Weights of a small GPT-style language model, trained from scratch on English Wikipedia.
Size: 14 layers, width 256, MLP 512 SwiGLU, 12.1M parameters.
MLP neurons of a small language model. Each row is named by its layer, matrix (gate and up: input weights; down: output weights) and neuron, and shows model dimensions 32-159. Each number is 200 + 30 x the weight over its row's rms, rounded and kept within 0 to 999. A neuron's up and down rows have the sign that makes its largest values positive.
Before each neuron's rows, "fires in" lists the words (lower case) most often at its 100 highest values on Wikipedia text that the model never trained on.

fires in: "the"
L8.gate371,228,188,177,143,212,175,188,176,206,228,172,209,188,191,182,150,219,206,211,178,144,220,259,246,185,217,203,246,219,186,176,157,198,216,138,191,206,188,155,195,170,213,220,160,218,199,200,196,197,142,213,213,174,214,266,217,226,186,162,192,202,224,191,165,144,206,203,242,201,220,165,181,205,213,219,192,171,198,194,188,246,184,214,193,185,188,191,143,213,158,194,216,272,181,152,229,172,192,146,192,214,193,196,184,198,141,154,217,174,168,206,205,225,178,213,216,211,260,222,150,201,196,161,128,204,216,202,203
L8.up371,242,180,182,167,204,183,233,159,167,208,194,192,205,183,181,156,176,231,217,199,180,209,231,220,170,220,175,212,239,194,138,179,218,241,151,140,196,187,172,220,190,211,220,180,205,200,181,185,216,170,210,185,182,211,221,190,175,202,172,201,211,193,180,183,158,222,191,233,200,247,176,205,184,222,259,197,203,194,160,179,226,166,206,208,220,225,189,145,242,176,126,203,236,171,193,225,190,200,151,182,226,183,205,175,264,131,122,203,193,166,188,217,209,140,214,173,218,234,234,145,199,177,145,134,207,220,196,192
L8.down371,430,211,201,187,184,201,209,137,218,180,181,196,212,233,202,198,166,175,235,221,233,220,204,200,111,231,206,202,206,219,208,211,161,217,167,188,232,214,197,273,216,209,216,164,178,217,207,173,187,223,234,197,189,198,225,139,204,171,228,233,240,173,167,187,185,207,188,163,241,194,219,211,209,235,251,185,224,205,194,192,216,227,212,186,218,239,189,220,195,215,165,193,239,223,189,209,214,194,223,201,235,169,231,194,230,179,146,183,195,198,229,226,182,141,170,187,265,217,197,211,180,140,213,180,206,255,230,193

fires in: "2020", "2021", "2022", "2024", "2023", "2025"
L6.gate441,156,192,222,207,187,185,193,167,226,181,171,198,195,169,185,196,220,173,176,263,183,197,183,158,214,237,195,185,185,274,180,236,214,270,197,205,164,191,227,201,194,178,153,156,201,218,160,198,233,211,255,182,265,214,180,218,206,194,171,174,200,253,202,180,201,204,229,195,237,216,179,164,206,171,240,156,184,153,163,174,227,194,171,179,253,138,173,199,197,196,208,238,185,184,175,226,187,223,200,160,146,260,213,212,188,162,188,197,223,195,257,276,167,207,221,185,183,182,176,180,208,192,233,194,214,175,197,208
L6.up441,224,207,206,195,218,168,200,197,218,176,188,233,161,177,220,212,150,205,185,211,215,173,209,232,176,188,235,171,153,164,175,167,159,159,174,185,217,195,156,212,158,231,223,248,122,188,201,204,229,215,225,183,215,222,201,191,197,226,224,161,232,182,205,157,220,217,148,212,225,136,200,233,186,258,204,213,193,222,188,193,213,216,207,192,196,229,188,146,201,242,248,246,195,219,184,219,230,216,180,192,225,179,250,166,170,176,197,267,196,191,230,221,190,219,185,224,247,232,168,243,212,188,200,155,217,142,177,206
L6.down441,183,210,193,200,230,176,130,149,207,256,191,213,243,171,214,154,152,168,166,208,201,210,222,200,184,185,187,170,188,191,205,190,210,166,169,263,191,186,151,192,241,206,197,196,205,154,178,152,186,178,184,170,226,216,187,263,189,189,146,246,173,255,192,198,172,187,255,154,210,224,170,144,218,171,176,142,215,193,169,211,199,181,172,236,159,136,174,220,229,187,150,183,139,157,192,242,147,203,191,169,171,186,160,217,192,227,194,170,176,194,244,237,209,240,213,210,210,187,197,216,234,192,185,205,162,131,211,218

fires in: "who", "esterhofen"
L2.gate143,201,196,178,141,202,184,208,196,198,200,196,226,116,223,181,202,186,158,195,206,199,207,224,194,299,200,199,219,223,201,204,229,197,169,201,240,114,210,150,202,217,196,201,198,208,196,183,166,234,194,202,191,184,198,190,219,201,204,233,275,118,204,226,195,250,201,233,202,201,212,213,203,198,223,186,191,202,196,196,220,141,225,196,249,216,215,197,225,184,149,198,189,199,199,224,196,201,202,189,202,203,145,271,205,233,196,199,158,198,204,269,202,247,203,182,172,255,202,244,223,173,207,234,211,227,199,201,210
L2.up143,211,198,208,154,198,160,264,202,201,199,204,199,213,235,224,200,195,175,203,207,199,196,176,197,149,201,199,160,229,204,197,188,199,187,207,231,126,195,191,198,147,198,199,197,174,205,173,218,261,200,202,191,200,198,194,195,197,194,253,217,241,221,201,252,233,204,206,203,202,202,190,197,199,224,302,206,202,202,201,167,122,196,203,274,222,205,200,267,181,233,201,201,199,196,108,205,200,203,161,198,195,215,204,197,244,197,256,201,179,204,190,197,120,199,188,235,182,208,256,185,212,203,151,193,162,195,196,121
L2.down143,172,157,153,243,148,198,203,225,216,176,142,205,216,152,240,193,245,265,204,195,194,174,229,243,184,215,270,206,183,195,185,196,157,194,179,183,197,244,230,163,188,221,155,234,157,188,179,239,209,209,256,223,165,206,184,175,177,205,188,160,172,155,231,154,211,237,175,210,172,175,178,210,222,199,196,181,202,185,199,243,181,199,166,194,193,216,210,169,212,236,200,158,160,192,170,193,190,228,211,174,174,203,211,183,242,197,216,174,188,221,146,195,275,237,142,168,148,246,241,231,236,210,239,203,209,161,151,156

fires in: "due", "avenue", "gave", "blue", "issue", "wave"
L2.gate39,202,209,225,263,202,176,262,199,209,199,204,179,226,181,104,202,200,174,201,196,205,193,186,185,247,201,202,189,178,201,200,201,200,208,194,216,245,199,173,206,169,205,196,203,177,198,175,226,191,192,196,187,228,198,156,171,206,190,180,122,226,219,237,208,180,200,212,203,198,188,180,200,199,237,220,201,201,206,193,255,262,198,191,259,241,132,190,152,241,264,199,186,199,208,235,206,204,202,184,199,199,195,202,208,217,202,204,198,168,204,179,198,161,200,203,257,149,200,289,206,162,202,207,198,165,203,194,127
L2.up39,198,194,162,249,197,213,292,198,201,201,200,223,182,201,252,204,185,192,199,214,202,201,240,191,190,203,193,158,194,206,200,211,188,155,201,184,198,210,228,202,143,200,199,201,171,193,213,216,300,194,199,205,180,201,202,180,210,198,206,236,170,193,225,168,196,203,178,196,200,210,170,208,196,212,177,203,194,202,208,283,210,176,201,177,190,130,191,249,202,210,199,192,196,195,191,195,200,199,183,196,199,192,171,197,195,193,232,160,252,202,216,204,137,203,201,150,171,205,185,238,173,202,238,203,184,194,198,193
L2.down39,174,181,212,218,207,190,170,155,182,263,182,196,208,205,207,182,223,239,217,243,208,170,174,175,166,215,171,189,214,165,201,243,202,223,223,153,216,211,187,151,190,211,188,239,191,222,204,180,256,213,207,223,205,198,186,171,150,235,290,189,248,203,214,221,164,221,218,172,209,170,203,177,159,187,202,171,241,295,179,170,236,238,197,195,223,199,172,141,248,174,231,214,211,206,179,184,192,220,153,183,186,257,237,176,213,247,168,165,192,224,209,216,122,197,210,175,213,164,221,186,215,179,172,186,189,207,194,225

fires in: "who"
L2.gate250,201,198,167,268,204,169,140,194,190,203,198,227,244,246,224,198,211,196,203,197,198,201,237,206,131,204,201,197,234,197,197,265,195,44,196,240,219,199,178,206,191,200,199,199,217,200,233,202,305,209,201,191,208,201,190,223,196,202,187,209,237,200,203,233,200,206,235,196,196,199,210,200,201,260,149,204,198,203,195,196,254,257,197,154,117,215,198,228,199,184,199,214,199,198,112,198,202,200,201,198,195,222,258,192,186,191,272,142,227,198,199,202,214,205,186,212,240,204,249,159,196,199,162,201,207,203,199,198
L2.up250,198,184,200,120,199,165,255,199,200,197,196,174,168,266,159,200,188,185,195,199,206,202,214,189,205,200,201,203,222,198,200,231,203,249,205,181,241,205,187,203,231,201,197,198,261,210,113,211,164,197,201,217,222,196,186,165,195,201,149,137,212,182,212,204,197,197,181,210,198,204,187,193,198,286,221,202,201,198,204,246,126,247,199,235,194,223,197,250,226,232,199,198,204,204,123,200,195,201,186,197,204,184,243,209,221,202,290,222,239,197,255,200,199,198,175,212,226,197,212,191,198,200,191,188,235,202,199,258
L2.down250,236,181,255,240,178,201,129,155,210,189,170,211,240,224,234,180,219,209,197,222,184,169,184,189,236,230,181,200,201,188,182,278,202,212,211,192,200,255,169,235,208,192,246,199,168,206,214,177,271,217,220,172,207,225,224,237,179,184,226,176,220,203,207,186,227,161,191,242,231,176,182,238,234,231,152,233,211,231,262,195,223,193,218,168,189,196,211,263,210,165,248,190,215,228,151,230,199,211,182,186,235,281,216,208,184,215,202,219,200,217,241,199,188,186,203,217,142,205,201,256,220,235,218,169,218,216,135,200

fires in: "on", "once", "in"
L6.gate356,179,245,214,185,250,171,192,191,141,188,229,225,190,177,202,200,199,192,217,208,212,218,203,230,169,213,226,238,214,168,173,227,239,204,173,213,212,223,143,203,209,212,204,200,226,175,169,198,191,171,186,183,218,195,167,197,242,143,169,170,192,212,205,187,179,190,180,277,159,221,119,204,209,210,205,173,158,270,224,229,174,216,132,242,213,174,195,192,239,158,242,200,272,195,121,214,201,164,186,213,186,194,176,216,178,213,208,202,170,149,187,224,227,180,199,211,191,204,212,191,202,192,187,138,174,154,213,155
L6.up356,216,209,187,150,254,201,227,229,166,179,191,192,177,199,213,184,197,235,252,192,239,189,239,245,209,168,249,167,223,148,149,240,236,215,201,207,196,206,180,149,187,195,212,239,232,168,193,217,226,224,228,163,194,176,201,194,161,163,222,219,200,213,206,171,151,162,141,195,202,202,194,192,183,175,181,198,172,227,208,232,209,194,171,249,269,191,196,201,195,168,231,147,191,146,168,189,181,232,168,166,200,176,196,239,265,189,213,191,169,169,179,254,197,211,206,234,181,164,189,181,192,151,207,212,227,222,131,204
L6.down356,348,114,208,210,201,208,243,199,203,200,202,185,185,180,209,204,170,170,240,201,181,195,241,238,232,182,223,156,216,156,198,218,222,223,191,217,208,192,199,216,209,158,179,214,209,192,191,199,202,217,222,182,175,183,228,193,158,190,262,209,174,240,247,161,182,227,160,138,159,185,215,179,203,167,210,206,212,201,236,219,145,179,197,263,224,172,197,209,184,153,199,125,218,132,191,195,202,230,199,208,218,217,184,229,209,161,238,155,159,215,148,239,190,196,191,201,257,195,188,212,159,175,199,187,243,228,161,207

fires in: "source", "once", "ocean", "france", "force", "succeeded"
L2.gate367,195,205,213,245,202,231,202,198,205,205,202,174,153,95,275,199,196,197,212,200,196,199,218,200,248,201,201,236,199,195,200,242,202,245,198,145,225,197,238,199,199,196,195,209,171,199,152,243,185,201,201,192,173,203,219,204,218,201,197,228,201,173,196,146,178,204,213,203,198,228,201,195,198,259,222,202,196,208,201,179,230,272,194,175,196,166,196,147,190,215,198,191,207,192,241,209,197,208,199,204,193,141,253,196,195,204,176,214,168,201,206,201,172,201,181,194,189,194,177,231,203,207,182,188,148,190,201,208
L2.up367,202,206,185,220,207,216,182,200,191,201,208,157,232,177,220,199,184,227,203,204,200,195,190,207,234,192,197,204,145,201,199,217,197,264,196,264,167,205,149,196,212,198,200,204,196,210,180,213,129,195,200,216,230,210,157,182,205,201,219,257,170,217,170,198,222,211,186,202,200,201,213,202,199,160,235,208,198,193,198,201,170,168,198,209,198,160,205,133,177,200,202,204,202,194,181,201,200,201,204,199,204,245,171,192,101,206,210,97,174,200,160,209,186,201,205,216,302,202,275,219,220,196,174,202,185,194,189,243
L2.down367,136,246,244,206,177,172,204,223,231,150,220,191,172,214,226,194,220,172,190,243,212,252,220,247,189,206,188,187,243,223,193,218,193,173,216,259,203,145,212,206,136,175,230,239,197,231,176,171,219,226,203,170,192,237,199,172,137,200,169,155,173,210,207,248,185,208,234,215,198,214,172,216,243,174,220,246,216,200,191,240,222,155,199,187,251,209,169,134,208,230,193,152,198,174,193,226,184,181,198,200,208,224,202,194,200,228,223,226,211,211,191,262,153,166,241,221,231,226,169,179,196,229,234,281,209,109,188,203

fires in: "2021", "2020", "2024", "2023", "2025", "2022"
L7.gate504,184,225,247,204,183,145,221,195,218,191,152,178,149,172,185,201,181,249,154,207,223,183,172,224,194,153,221,177,200,209,187,198,144,178,125,165,204,155,178,209,200,204,160,190,169,207,215,208,247,185,210,174,211,256,231,199,194,177,180,195,245,222,202,183,185,171,183,262,188,172,145,171,206,272,213,167,215,185,171,144,210,188,211,162,196,256,214,190,206,214,216,260,172,188,183,183,260,160,184,174,228,186,225,172,162,204,277,233,198,155,199,264,199,189,249,189,205,226,216,232,226,202,182,167,213,141,217,202
L7.up504,215,182,203,211,197,213,225,186,246,149,185,174,200,146,130,193,138,201,153,255,204,164,205,192,201,160,218,167,169,178,223,150,210,210,155,244,190,149,234,185,189,217,186,177,205,174,236,177,217,192,265,192,232,219,245,195,203,177,203,154,171,223,201,145,181,186,176,212,231,171,192,179,196,210,229,175,222,192,208,157,205,214,228,139,178,172,175,196,229,238,225,236,164,233,208,233,201,217,154,190,221,189,199,224,205,207,207,222,160,223,234,243,197,195,268,198,211,207,246,219,181,243,200,198,226,132,238,192
L7.down504,172,191,142,200,229,214,169,195,242,204,220,181,225,147,183,192,167,170,173,266,184,178,245,181,242,187,199,191,166,176,177,174,230,161,199,242,232,116,188,149,180,216,224,219,220,208,168,179,125,219,238,162,199,175,140,218,193,198,210,179,191,214,176,222,212,218,210,189,219,214,216,176,202,185,185,191,269,230,218,201,195,222,213,165,212,104,195,227,223,198,193,158,195,169,203,201,151,230,177,230,179,189,159,252,214,224,156,211,121,196,209,197,181,258,213,226,231,175,201,224,200,253,188,215,161,159,176,246

fires in: "2023", "2020", "2025", "2021", "2022", "2024"
L6.gate231,207,165,207,201,223,183,183,155,168,193,133,174,167,176,175,179,212,196,225,199,153,219,196,228,229,205,177,206,212,189,197,148,185,153,191,231,197,161,245,177,162,219,179,236,178,209,174,171,212,173,288,244,188,264,237,147,205,188,149,216,196,188,221,151,212,220,200,216,196,168,185,168,232,161,250,206,230,196,194,225,188,147,216,242,217,225,173,165,194,189,181,181,211,219,182,224,183,220,203,169,217,228,175,134,168,174,199,203,180,168,199,201,154,150,229,181,198,238,210,223,180,179,153,188,175,212,223,173
L6.up231,191,173,187,170,135,231,222,231,222,208,254,225,180,177,226,246,198,229,166,220,192,204,200,237,200,152,180,161,159,214,187,191,203,182,240,195,203,208,216,204,185,216,151,203,163,185,202,192,155,184,243,211,183,191,181,176,178,276,198,165,180,174,191,221,152,207,209,227,274,149,173,242,153,196,195,225,149,198,225,182,219,193,190,174,190,165,223,194,200,223,235,238,215,215,239,195,250,225,202,231,196,237,220,264,192,172,163,207,249,208,243,218,205,160,194,196,222,230,227,201,178,222,236,190,227,201,235,216
L6.down231,139,203,187,198,279,154,157,166,247,264,245,218,208,171,204,158,182,149,199,226,183,168,258,206,239,241,182,225,228,220,240,204,236,246,171,195,214,161,146,207,181,211,254,190,202,215,260,171,215,223,218,184,242,172,194,165,190,192,186,214,204,186,168,227,246,190,227,225,180,197,174,194,243,242,215,258,317,157,162,213,165,200,219,233,186,213,209,200,216,238,230,186,167,185,201,219,227,213,202,166,201,190,197,179,208,232,234,206,169,166,197,189,181,211,190,213,254,177,179,203,213,222,230,205,172,204,172,200

fires in: "the", "0", "from", "on"
L8.gate455,224,186,212,202,195,182,171,155,222,152,184,155,205,125,232,220,195,199,220,243,163,182,189,206,211,212,159,216,214,212,223,231,194,222,204,194,177,250,214,190,211,216,184,194,227,145,210,209,216,181,100,185,191,235,202,182,220,194,180,202,124,232,218,101,189,196,157,186,192,233,163,190,200,182,200,200,208,191,221,237,144,163,263,230,236,200,191,172,138,235,126,180,207,177,172,199,190,224,174,190,176,229,233,220,216,161,188,187,236,185,164,191,188,243,232,267,194,212,213,199,186,186,156,176,179,199,247,199
L8.up455,229,196,229,126,235,215,205,248,198,178,199,222,208,196,188,195,220,199,261,146,217,183,216,205,179,178,183,227,182,141,268,226,138,245,182,181,156,186,197,191,224,192,277,231,207,221,233,230,199,184,151,231,175,167,193,197,219,231,219,200,180,157,219,195,190,181,152,184,193,180,139,173,219,214,199,259,204,161,224,159,200,160,202,217,99,224,229,211,186,223,167,210,187,165,250,220,199,184,176,234,161,169,243,208,225,206,202,189,165,159,172,201,213,212,244,220,242,178,194,219,203,168,201,208,233,228,201,214
L8.down455,256,247,150,241,195,256,183,218,174,186,209,231,183,218,159,182,198,107,173,200,249,229,208,202,146,221,201,212,183,149,160,180,235,245,226,181,221,223,168,220,165,166,235,214,190,247,170,212,198,224,212,196,198,156,210,150,195,200,206,191,241,161,170,268,205,229,200,147,188,165,188,199,252,181,173,225,240,207,189,170,131,249,178,209,186,174,192,239,263,187,245,212,229,231,239,210,227,201,216,205,198,206,218,171,237,227,219,156,151,211,219,228,152,186,161,197,180,249,183,194,181,234,243,173,233,220,216,233

fires in: "the", "these"
L8.gate147,225,191,177,139,267,166,221,159,179,171,186,254,162,270,200,163,215,259,240,162,163,216,248,208,191,169,198,248,192,168,174,170,211,245,152,181,215,243,184,213,201,194,190,177,172,199,240,198,222,192,228,194,201,259,216,219,163,214,170,165,212,197,261,166,188,217,170,223,211,187,173,169,227,216,265,188,216,181,233,232,216,228,225,210,211,219,204,185,244,201,201,230,232,132,189,196,205,183,170,185,222,195,160,203,228,236,209,223,197,151,247,217,179,162,254,211,200,162,175,215,222,221,167,184,186,220,235,156
L8.up147,236,210,230,158,212,198,239,144,177,159,133,173,203,188,225,217,192,266,218,153,214,220,209,180,177,164,196,236,216,203,173,215,219,239,142,159,230,222,183,233,195,223,211,144,181,234,227,209,244,208,222,121,254,244,163,204,184,236,162,196,203,183,208,181,208,202,192,187,194,178,148,163,208,189,240,180,216,217,232,186,208,212,193,202,272,256,188,173,247,242,130,146,227,164,196,211,179,139,190,200,190,207,175,204,212,259,226,236,178,179,235,220,200,126,214,187,222,145,204,215,169,210,173,145,179,195,229,158
L8.down147,390,207,192,248,212,174,186,160,200,177,155,154,194,145,249,227,196,164,211,211,196,214,203,223,130,200,182,187,212,210,223,270,208,222,169,181,195,210,160,235,199,174,209,185,203,231,212,205,224,211,202,160,219,208,206,173,196,191,229,257,156,185,175,204,226,180,200,186,186,122,221,182,163,219,213,220,254,222,194,201,200,200,234,176,199,237,198,212,209,210,142,173,203,168,213,192,162,152,234,175,138,188,212,217,218,239,239,189,217,186,209,223,248,185,205,217,267,223,206,203,192,194,217,182,186,220,241,147

fires in: "by", "after", "under", "on", "for", "over"
L7.gate343,178,183,241,219,207,193,99,219,146,175,189,195,154,124,220,196,207,235,216,183,198,223,193,155,157,210,188,172,211,172,191,212,133,246,138,202,209,192,180,206,155,204,209,197,216,212,226,275,193,205,167,228,181,206,208,232,234,159,198,217,248,197,262,175,168,203,174,229,134,222,155,207,284,206,165,215,174,169,248,184,202,169,169,214,153,216,234,185,222,248,141,179,244,236,196,217,226,193,221,202,188,166,243,246,193,189,216,201,186,162,168,222,145,238,169,194,191,210,174,205,244,163,166,184,133,216,193,198
L7.up343,217,190,217,214,190,231,179,165,176,152,211,224,176,161,194,170,210,207,232,146,157,191,229,175,148,221,220,178,215,174,192,243,178,240,196,212,153,202,194,186,190,164,242,197,237,220,264,228,156,208,229,219,161,164,217,160,234,204,227,254,225,213,217,183,194,229,175,175,176,219,184,202,269,168,205,211,189,172,197,177,179,127,181,187,191,176,225,198,209,207,187,175,206,219,209,221,156,223,226,180,222,161,273,251,262,178,158,205,182,210,173,198,164,198,215,205,221,181,209,239,215,151,212,188,169,253,210,226
L7.down343,218,192,174,223,204,235,254,160,222,195,200,186,191,245,215,234,244,186,164,198,181,170,168,246,174,200,197,214,230,167,197,175,227,193,224,229,166,244,209,242,220,151,228,189,229,200,216,202,151,187,213,153,155,244,248,175,229,270,208,216,208,201,211,220,221,259,223,172,237,199,206,192,191,199,215,184,222,232,172,178,164,195,219,182,312,187,208,205,166,192,261,182,164,184,175,185,131,238,219,185,217,207,253,232,226,174,161,185,185,260,182,182,180,211,222,178,242,195,241,225,145,192,234,166,240,201,211,240

fires in: "century", "city", "review", "reviews", "due", "blue"
L2.gate158,207,212,219,201,197,201,148,195,207,199,208,222,208,174,200,196,210,183,199,185,195,204,145,187,238,198,201,190,199,204,199,190,204,277,195,262,167,203,169,198,224,201,200,198,290,210,292,264,237,201,199,193,213,204,250,197,192,213,234,206,138,205,192,152,201,201,136,200,198,173,205,200,199,214,223,202,197,206,200,285,247,191,202,266,261,197,199,232,191,261,198,190,200,197,224,203,202,200,194,199,196,186,190,194,124,198,219,250,221,198,122,204,197,197,210,274,214,198,134,170,217,205,200,195,185,197,202,135
L2.up158,206,209,121,161,201,183,211,203,203,196,202,198,227,209,230,201,200,120,199,195,203,210,289,199,115,201,201,168,168,199,199,162,201,173,200,191,212,190,128,198,208,194,203,199,180,196,198,182,128,202,201,192,208,197,178,174,215,205,209,214,207,258,200,156,180,212,187,187,199,207,202,194,194,231,230,195,201,200,203,313,213,151,207,222,177,205,202,215,175,219,201,196,201,199,303,201,200,201,185,197,201,228,168,193,156,196,242,198,209,202,199,199,153,196,209,213,210,198,192,189,180,203,199,205,202,192,201,145
L2.down158,263,233,176,159,171,257,201,144,234,167,178,150,167,235,204,212,203,242,195,234,174,136,184,215,171,206,236,163,244,212,249,178,180,250,183,197,221,267,184,200,171,121,227,218,246,161,214,191,246,188,199,230,113,174,201,214,209,182,172,175,248,214,195,206,154,186,182,189,171,174,199,179,250,208,254,209,149,162,185,192,225,197,218,211,199,248,155,205,183,255,237,174,226,166,229,136,212,207,210,197,181,170,166,167,223,229,212,171,202,163,215,190,262,237,211,219,218,205,272,238,191,180,181,171,159,190,202,198

fires in: "on", "under", "and", "place", "about", "held"
L7.gate132,179,203,200,242,160,193,154,252,168,242,256,200,211,229,181,206,218,196,219,178,171,207,252,203,173,200,229,191,149,147,249,225,195,172,155,233,212,179,210,190,181,219,235,167,260,165,174,214,203,203,186,208,182,200,178,240,206,165,185,176,213,236,198,172,184,225,223,230,198,212,164,176,239,192,163,201,159,209,180,206,219,166,173,204,177,159,235,212,190,210,231,199,238,212,189,182,163,153,229,225,189,159,206,205,121,189,217,193,212,189,175,241,219,201,226,230,194,194,192,202,202,207,173,130,167,171,212,206
L7.up132,216,183,200,257,158,234,187,229,152,191,227,234,229,255,185,173,173,191,245,141,219,183,235,180,183,224,270,210,144,191,237,221,217,193,202,222,180,165,224,167,190,204,249,204,251,220,185,166,219,206,241,191,159,151,202,230,181,202,220,241,178,220,185,193,186,216,210,226,234,204,197,191,224,224,173,196,177,197,183,202,201,182,196,218,166,192,227,228,179,174,250,202,203,198,226,226,145,224,192,234,199,152,190,228,210,165,183,150,223,216,181,235,215,187,194,239,217,198,219,209,176,176,210,134,215,237,211,225
L7.down132,433,209,212,198,189,225,196,151,216,152,175,207,188,190,207,179,212,176,216,227,232,211,179,207,194,233,172,181,177,223,241,180,199,202,211,177,189,207,196,204,195,189,188,217,174,246,187,211,206,191,209,185,156,195,196,127,211,236,233,264,182,221,205,186,191,201,167,192,181,181,198,221,185,214,193,187,250,189,220,188,138,228,237,210,219,210,171,199,221,192,160,187,176,170,167,189,229,297,179,210,238,220,219,237,238,182,161,210,192,151,193,204,197,173,158,197,298,214,202,211,173,165,193,203,227,241,195,220

fires in: "including", "film", "water", "material", "direct"
L3.gate150,204,209,207,203,187,216,189,194,192,213,197,190,173,180,191,373,187,242,233,190,196,213,170,170,200,192,211,160,209,212,211,193,208,197,201,203,202,279,177,194,218,128,197,206,186,206,198,199,173,178,185,189,198,213,196,200,351,194,175,208,212,155,198,198,208,216,179,195,189,205,209,177,208,181,206,237,211,192,199,201,381,200,195,199,207,248,210,227,186,267,190,207,196,202,192,199,174,220,167,226,216,199,267,191,216,226,229,189,196,208,184,189,196,197,189,175,194,199,174,196,215,199,133,221,194,175,197,197
L3.up150,206,220,197,197,129,188,215,198,203,192,208,194,237,172,201,147,200,151,158,186,198,220,174,208,214,182,203,160,194,221,214,198,204,209,203,171,213,270,189,198,184,51,210,207,178,156,202,183,238,194,191,170,209,196,205,209,128,201,194,219,212,300,192,198,222,205,197,194,204,195,204,210,196,228,221,208,227,178,182,202,264,194,190,209,197,181,192,205,245,151,198,192,226,189,210,192,205,214,178,105,201,198,271,199,197,216,225,229,198,191,199,178,201,210,197,180,204,180,227,184,194,228,33,216,197,132,203,191
L3.down150,121,200,237,252,200,232,223,163,190,204,211,191,211,210,188,245,235,185,196,231,208,220,151,180,142,185,211,164,184,226,241,212,190,208,211,202,243,195,271,150,217,194,196,186,178,205,199,189,209,192,215,150,213,231,213,140,217,182,221,169,197,190,181,156,165,199,168,181,159,229,113,223,176,141,221,217,186,176,206,200,199,217,195,216,151,208,226,209,246,224,183,205,192,250,181,220,183,157,147,179,210,180,167,207,154,222,227,150,152,163,182,177,203,245,193,219,249,155,179,165,240,220,202,253,222,238,215,181

fires in: "at", "the", "directed", "own", "director"
L7.gate430,184,207,225,160,237,123,190,240,229,201,198,254,156,182,212,196,224,193,197,199,223,202,229,166,191,200,140,225,165,180,227,143,241,155,175,218,246,169,205,206,212,211,180,226,191,180,153,257,225,163,214,205,217,205,210,216,234,230,220,203,220,181,193,146,196,220,181,275,197,205,167,181,186,205,223,193,158,260,198,160,152,192,165,212,236,199,195,192,263,165,217,233,211,224,170,208,257,159,207,190,237,198,140,161,162,200,185,213,133,139,220,202,243,152,215,186,189,219,188,177,213,194,145,174,211,203,203,171
L7.up430,200,219,241,144,196,184,235,202,201,206,194,246,213,212,239,177,138,163,197,191,196,150,214,194,185,173,174,199,193,170,151,178,264,166,183,248,185,169,199,183,192,206,184,257,194,197,133,192,237,193,226,151,205,188,211,176,197,250,205,233,202,129,191,184,197,241,161,243,203,192,162,242,180,184,177,213,191,255,189,194,176,183,197,244,234,209,212,207,247,183,191,225,189,225,177,256,227,180,164,160,262,181,198,161,194,194,176,151,144,145,263,257,243,168,202,226,218,185,237,211,201,168,179,178,218,229,191,201
L7.down430,286,211,221,173,184,232,181,186,197,208,181,189,251,199,212,163,127,165,189,216,170,138,224,190,193,182,184,197,158,188,124,209,238,220,198,238,148,230,201,186,223,207,172,218,196,197,168,163,227,182,207,157,218,208,189,173,147,220,233,212,175,153,244,189,197,244,228,210,138,207,175,249,171,175,143,221,195,177,191,234,192,243,189,239,200,219,180,181,213,203,157,197,213,250,195,211,190,217,178,207,219,210,250,195,180,149,163,146,172,208,251,242,224,227,211,243,262,193,247,188,193,196,194,217,229,195,208,250

fires in: "was", "were", "have", "two", "found"
L6.gate33,182,203,181,178,194,180,199,179,213,253,195,214,231,203,211,270,211,216,175,181,198,239,144,206,207,245,157,248,187,195,218,192,211,196,203,222,252,218,170,218,208,202,203,219,208,156,123,208,197,193,216,236,201,188,180,188,245,266,182,190,193,154,153,169,189,228,232,238,227,211,125,238,188,180,187,225,211,257,189,212,197,185,154,169,241,129,171,179,199,210,237,198,219,215,187,184,217,282,216,214,177,236,147,220,211,170,197,208,167,247,213,223,199,203,235,214,193,211,192,163,182,209,217,206,229,222,223,180
L6.up33,175,199,226,193,178,181,184,168,215,241,237,174,160,208,199,225,229,234,206,243,159,194,161,203,218,218,214,218,193,218,222,117,150,152,247,185,176,225,180,181,172,189,231,235,182,214,211,147,239,195,172,236,227,247,215,232,215,215,190,238,186,171,214,142,220,205,246,216,187,201,267,198,135,185,191,188,244,203,172,191,217,235,198,215,239,249,203,180,231,219,208,249,192,170,154,240,190,164,193,239,178,216,218,208,228,226,185,152,209,211,194,194,174,228,122,167,210,247,157,175,172,185,174,182,217,197,199,198
L6.down33,280,245,213,235,215,157,226,195,251,231,218,156,229,201,196,211,187,216,150,211,129,206,207,170,209,186,207,142,214,162,213,252,156,195,189,220,239,238,206,194,200,219,167,186,274,189,202,204,227,181,203,219,206,216,226,144,230,247,154,233,167,195,165,217,202,174,190,181,191,218,191,219,197,177,229,229,200,192,179,192,197,142,182,147,180,203,192,218,176,196,210,155,201,212,180,173,206,192,226,175,156,210,235,228,192,91,229,205,175,170,210,240,186,219,247,211,229,174,239,186,173,201,217,195,186,182,173,199